Part of a small language model's weights: 8 layers, 7.02M parameters.
MLP neurons of a small language model. Each row is named by its layer, matrix (up: input weights; down: output weights) and neuron, and shows model dimensions 0-255. Each number is 128 + 32 x the weight over its row's rms, rounded and kept within 0 to 255. Numbers have three digits each.
After each neuron's rows, "fires on" lists the tokens most often at its 100 highest values on Wikipedia text that the model never trained on.

L3.up580:164132143122124208135144132113126181157137148097121111151112133159143099099141150109158107187090077158151142120126106144113105092228103103099082154114086149184136202087117082105127140108132165150150151153151122104128179144115125118103116179103171100137199101125137117079140138124113145155154131193093130143121137163202085088096071106194158140131124164125140109111093140116122134095201187120194135142128163097088170174093147127127136156132165081121130172124096104108125110125097130137148109118135112140129169116192069039123127079153202097087145180188107123111174167104094079187101142148149112070093084143124124117091115173110068098127138163160180153119132178123129111151146131160160139124123115136137087074137169103106124146112134094118141166128119178079094164189191045
L3.down580:116168135139108118118141136159131151069106111135115152115154097082124159096130136086158154117180100130104101144102102089148116052189079220101125170146097055036065152148146034189112145169132196176155072153131109118173092119180122114134100166143087081189170108175116144126121107176143097119168180117167113138153058101122157159122142140149119114135085142154167149112088105109126100154117143079113136125122188118177161144118166078177131118140082168133155129105109095207169134173154095144176111138132078110162123150142148152182094144121141092092183099081188144048105072124145126152102145174089107106134093104151129163087129134088120125175119145117127096110144139091131153180162107159103118117126115128086158069148173120111103137135133118074121120147154153106168161153144130
fires on: " Sc", " St", " Col", " De", " For"

L3.up372:139079120093163124116158126138179101170123058146121112078096133130069159117154136132113181177175175132164122127117118149102128126198080157123142123115151162057110184142167141171120148123176133119131090119134137101144126152192105077141170134110162058119132128168131145127164170116151104114139139122078100114115101116159126162144173190064161104097162163155133117148092197142112173130139105143131082125169193114132135086086151111126110145131077189137099155122159123153117118139101118136065149067119124129150081125121084147164158095092097139098037163156130150179132153112150169116163171158208159185166110163127132156168089117160093207187099149151131159083144122105130055107074114073094107128112056115123087096190091108100089106090124112084133142113169102085125135163154135
L3.down372:206126152153096151094116146162124098160076078058134163132153174042146090125156183219122097124120110084098192089116061120154132142187090191128095107131158111156136118141114069167127092117099189110172082104129094089180096120116141156151115135116167159126148150097147150093103127152150082138190130097167092120126141100112171111081069091138086204186131099145163127138129126079095105177104078100153143134096096112139130138078172138150119173072163106130137062151160101142132181180137169113131106220132134153112111118098146171118084166121103152128084112149114162103145088142138152103113140081102151107113115131136123100112125146104162091144146148133105125143078122163113187136197123170152105148195121107120131098135097064102132128159147074116096161170074146144135146138144169
fires on: "ister", " vill", "ather", " son", "augh", "riend"

L3.up499:149132080101089105135135144115164129087059111109127138062145137130108107107154161137154079145108140154122148182123167145133106169194090153144146115160079183142063153128068176000153110143111143116090100131150130159062085158108147165117108105088142111169114124187111123161127137150093123144075124169156173119170062172171078150118084150116185131160151098192107124170104136172120108104170133118133166127063144115133146116089140175129114108142120135126149097135169116108099160118135071165159085118147103107170133163125148102159103101163119154072089124188170144122086143138109157104163135141145047065136100132166176111147115112102148135101175148189096162152140119148136177162109072098099143096090083085150117098153139128095175162092145108080105106201135161138098156117162085
L3.down499:087187127135147099126125081118131184128136107112108098167130170088160143155122153034162116116117141102175159157125124093108102092042130055161135125114103111140141131154109132095095108104029159047123148142094092174102092136147114143164135125154128128106054201147159178160108065037112125129089136181122079145128115183136102098126108149146134084124139100131120181159136146161115170137139113145173122183171105125075152097119133101133065092105106150158098150169124148044135101149095088154141090164135112114111152135139149137159137132148225140094177135155128136142141135138145076136148151041069192157154123101131136122138151126173095191119191132150118157096095090152122091116115101120124124133128090166108073123098125097138145112103160142139199137152155153089172118119089154
fires on: " act", " imp", " eff", " dep", " elect", " May"

L3.up911:137184166164116111133072160098126131110121183142102143074095131144115101109143092117157119157099106132130154124168144121106151078160154100111082110112102083119091179122153129124161115160096100116136130123184190125137110111128133126114114106121134116112165097109193141104124163135099128044110116121121098124108135102178191090157146080117185150091131167090106173149108168137086094118167202135155131153103107167119174072125140150137167109195122075068085132151141186109121080145141104211157165164115193118092105154109155095181093169133102142122147187215095121135123182116074081135147146105097083129153169104117114155154137112082174100159109141189209202119157145094121117139181116146119076125067121069138139139142161135113077172116141105181086115078066085119128139151091112
L3.down911:093092140124140187120097108134132122145096127142095066130130128081134127145125116148128128105192192122075114095069115186124164143153073135145143113077148113120102087095127087183086144116129173124116083120107163127191181130114135148152084162098047080129114099140147139130209127143177107140178110132096178144102151152111127143153149123153157090172113194154206163170141040156107151129148118137120126137104135090129096194169065097133126177131091161138071136104117118115110154093085126100170187159111034140134100133172178129151143171090093101160150130105157104134113169114144123106131150132152125112135070177098142177103111114158118146151091113060097057120109108166140128129157073128153089121187133204103075104111123087069118109159186113136149106094115119110140151118192106
fires on: " reg", " L", " Reg", " Fl", " cap", " St"

L3.up622:110165105145163067136142163103129142135163126089112074129101109138126066089113142153116199095119158158112108098112162184173079162144156093072099161139188186166127101143134128117112126175188118149081152148126078139089159095099049151134139123117185068141163123115138093095109100061150144075098126144082116161153082160174181086125101152182162113127141119129049137075105142130090100123106197095118163140167082128148130074131201129136126103063142123108111110155116136113127094094127180145079181134113113125118152100119151075111148113092161148166062164145121122079068099074104067188138138088086123100124105119089139144125162123142160157081187114192093144156112136117134116127044145149136110110135138155130107120146107157144130066084138118092121173085171148169163128131097105
L3.down622:112155119145119009154150093135095137157088109158174124079152072134127160109169119093145180134131125169134123112117111094102115120083114200071118129110140113144118160132172164101195120152104126134102081099196106173102097146090157107062104141106174097097124117137179117194178095140138158117111121108117096125114088119136166166143131155144126176129137130131103150120151105113158111120137152126163136147111086145111082172096126113090085151114230109127138112160135158103145104150176174126198159153083107138107111134108119103119093202175135126119083100074177196104166139085108136102116135100122121133136094145113175060084108164136106215133186182109127148101147111122126142109120117102098177089187167121117143141088086143188086119130165138131145076093087104172175128085060191
fires on: " Bl", " bl", "gr", " |\n\n", "ren"

L3.up268:118127093103122076157110182121096113091095172088095185155151085083162144122132095121156168166108078140115129112108084155107128143132175159114165061103112120197091165108136037120115160082150137155151095158102155150147140146120098083162100133137133144160123136205076121116138078174153149095117177137135117068071116108161146114082161143157140091167119181108116213137085127125149150154159115136187157169092213107057139177159162100125137145098089121135135155117128166071145126087103165139153145102169088086129105117062132118162127101148145124130106100151125082181130117142092127057130123137150110154161134129104047171147201172169168160143113122114102164180119167136135092126070130107103148058134145162191146081169103161113082133127115131149159160115085082161103126124138106
L3.down268:154178109209142141206141171108089156106155150164118095136149165105112158139149109116091157125133136137097101162127135135129162097140140134185140140107090084131155080058043141134125149169100123134107123194122135143191115164133111076118179119124168109132141175128114133109157141109151124117114100129173155092120177059085097093124137190156084127159110042109094090168105083174130072169131167129140132156110142076131143156154124176137087158132158131160085081139090128103092131137178083142159069141103183101095119117101059111062094040217113112142119159146139143119119146097098176100139153073150128105130129202141163175099143094195139147143128130122118122083093168140126120155124122107110110097084153075125105132131131110169118151210091120112158194136170119082169131129109129
fires on: " |", "'s", " ", " a"

L3.up122:136147082083189127144158117139122185102094099114134096108159142125076157121103156134109100166069118106158130090085097137133109143097106163093121159112135163138178109105102144087123164125101155078093092147134214088132144163143126060172145105132115151147108088114135141120168181151133127136077152088136101078139110171100129130188097076128098147089233152098167208071100144163130109133105098076156099157057144149139148138078125115134094148137098146118148154132142166073106168138145127124115150058053116137154107119112123101111108180195115155089149187099147114108131180068130141130206061100161112133163152179078082136173106153133122115158122148143112146143132173150167063120067109123159185105168100117128095146175163182136115142121063100155150132139122074093166116148133119
L3.down122:128199132094071086144103064108112123173171168084119083175143104090076134137120121143110116134167100129113158183066126116075172160143153170116097066219189134107092157113164068167154100099134106125151054126104190178150141136136110119089149190137127178079072155112076140129119131115131147122128131124186140108104150176080154113172178159075130133118120122143145105172169107126127144093120118157101132132108154119109142121167117122112129163142174159157151146114119093171144110069119123093070039118132101139196133115149139094113156106131147151123174158138136115120179177114179165195156065122101119186142141158139116084126082102136086179140116069182189133066123162089113126094097143175076116115119159102086095114152118101114110102124127141110134152084123068097135146118188125
fires on: "am", "im", " Mal", " Pal", " Sam"

L3.up708:145124126126181160139096145130208166168097159073175084121174095136185158128203197168148155178148196087150124082145147113109136171137147121125153161140132163176109142151157160109151085073060117090085102126110116144156133204100076180107151086089119123151146120110101150128163146116143131132090131164148077126140154125104048134128131143171112143148133145142154084092083138110131106133125113128158171115120135146076104096111127101143127094161147167089095167149128166117116087096116145142093164119154116113132152128136165112223090096128137122149129209139167100146135170070077139136125142070087117117137165108144164113186172143093164139166177144131201087169087114173106051122088135135110071090138138140142092088097166155134097176181080128086091136121157053119084139109145113
L3.down708:143172142186110151176188097103095121123106180089154055127102129054086141145155146047094187150124139235101125149146154093174101132161141111121092097109134176193105132160099194160159112109116137084124111116131160088168151094102095135151134154126101176114076101146082142111132092150157118127133094127117118119127207092183132106121124157107052124118191146163123126222112100114063123179094184139173136112088101094085166134155099110079135126061100111167151095171152158131079136125160067162147127092103094124129135150169122130134114117144147093126123113141154180128111095086160056119145133170174093084151087150143123107140125155128137117118137154167122157107136142112122144132108094131191102133136106164160131113072141136080112136112200093153103081092101150182099162131177126
fires on: " as", " years", " He", " pr", " University"

L3.up618:058135146056128172153081106130160133160124087097196079162107099119060079129131134058029179112132156148109121147089159093121098103139063103134147181121158086115143149098168104165153094142188129088136145139121110117055153122110089140090099160142117091144119071081170123143127151124109123123100174134109151148136136141136123153085107106128150171126140096141122193092118166200141146141198135133182114128106168081112142100127161140119090105110122113157069187134130104170139200146102157157060165115137105089142110072112137147145138129099123146122112178133133131140088135155145080085096133145141162180154119165102120132094096095108141172180092099119061124110154120067128153144138102075188119051091112176150137157180113157068122118152093139112140127213152147165109140158164135
L3.down618:155176129103102135161151159154166082108118066147117103107083194163120151144136098140118126117123096093110145158192126143172156113162058052149165048153149136098125163133123092159105152165113130121180113136100128117105138111130142135099108138170085132143116132151160094071131088162153126125098137165129145151165130118053109076126146163123121106199105109128124141101166104071150140130138113085157216118074134095093151101085133180098135140082127143151126180150094126145130145172192067188045149184189146075149093162158102084083088134124106123202116148136137121080134155135106118101132129148174086062121080095078118134100085140148130141144091109130124199120153113126119114136215080109170084196123072135165170147136087117154158139126137163111154108181077156125153148116126140
fires on: "yn", "ec", "is", "ire", "eth"

L3.up646:158152146125144068143093072139097116137110169112145076156109135117181085160080102101113070119155107113126103211104104076115116151155116131169130175182152149148113113109136120167119119123182144130163118124116091175119091044112086081171077104124142130154106166139165174114058090103104138200108144147161056122184121134101077100152126120128130162134153149111125130132101140159189119195154150137131058138143145118110110111157179174132162127132165129104137149160138142080101058073119127142102108153157090121132119114145163102222166085141131127113075120176148130105114129113119158180146124113112167172171173154123066145158135112183094148168156158126104110146108062157114085154152071138063114080135174145186104133154148166133103141120190131072084161120165112146071138204148135
L3.down646:182134138168127145098100169153114140127135166108143147070078140144190079129063130135156130077075161111203147161123171126091189103130084098153152125156120104174164141087134118093126148139123123146185141105095153123158153140105104147128043141168162097153080117117146130129133105116126113114150129180140127160118104126090170194094168154112118149108114142113081162120107074133155116076147168074130122145179102166109105086174139087125109121129124116104164111125108130109094129074124181094136193087155168150148133147213134194063081063167203062109109126158153106128146121143110147198110107113072151159136151121103080129163098092117098160196163054143100174147112075113130131123086114125111105108131122219099089108109139183162158126114134157078125094126129131166133119194151095
fires on: " res", ")", " cons", " Res"

L3.up88:122143082110156162124091103130167182214102124087170069116098140079199082102150084163108128107099148116100159154140147087125155119076099076149143127116086121103122137136107144066171137099170111148079111116132131142171166141123126146132078119102142075176176090169126179091155146094162115136126128128116119125106121138085052086125145107166128185148157145145100185100119151130166146213168180137165087086117114139121127111117127127145130144193140119077093157154139108117141062093191128137141145187148143098165124107088125088182101137120142099082167182179202134104141133068119135095182079122094060141126164118120118131116140126140155101146114149123133143091158080086129116158126052132042141093048152141123091123144176108136082169162092140120175105097146120095128187137099169
L3.down88:105162112113080076135085118112116145100181099212149115114212122174150161130131128149119155072128091130123134133144097125178166147124050104095127117116090102099093105146061149106181166173168129092087189172105177119158079100035113086134182153083184027158150158123164170110214117163112142164142153157180153158085157130092103133162128128162137123186130113151148153117162124119130140133129121131104109164137175123188092118161150084082168098157145119141060191121131167131110129119161151116150162152135079165102125113088108059090109112096137143105129123133071134143135102148100084122105112099153177121146143101128140111130148156099105111030088131078140103128107133117102137126087124137168126126075110149119135111186083151117172186131130091118160081110172155099153141111118140
fires on: " C", " El", " Ar", "-"

L3.up758:143163118139138123149065141200178121095060125119109124112079162081077158125100142080132112111124117113111121120162069132132136180164119141057083112109147161142108143122126161098139120115073104122115091149151118211090124091152181085143114065042118096132118139147136122134084070142127171103167109121191128132164114145180206098099146114142118154133123092156122101140085075084154161178134128184111150118084147106182149127115142181146122129071126144078084106204160146083135131148108140148067147121151093080107173105160136093090129175167129095100088153146158127078151138109051135186100142151076127099142112173119066114134168115150157062180120135163165153184155122133128163168144168130131160126108152119193131178078155135132140172118164124084139072103120136157100179102125123
L3.down758:148107128096111093113119121090078097149133150142059147195174112139114132160160120172091111086117118140121131074134160094167166133149117136191112101066131140174119139161116132122135081060111120116130103160124140120149188164129203133115132070154165117150126065113117164126101201165109144139154152125174116185141051160095079187147126117177096116053131114104156133153174168140205140109090159102095107142167163062191184123152196109141112078118137133140105152133137117142172192135097066116114111120167180155159164118149168112179101092144140122166155110130120143123136105186149122180163139140103127157070142082164095055080113115115100171119099067116146112113094141078110100129171126113086110102096098191127128125179110138138155100147135076078112093096101143157169106128088107
fires on: " comp", "B", " based", "Ch", " have", " has"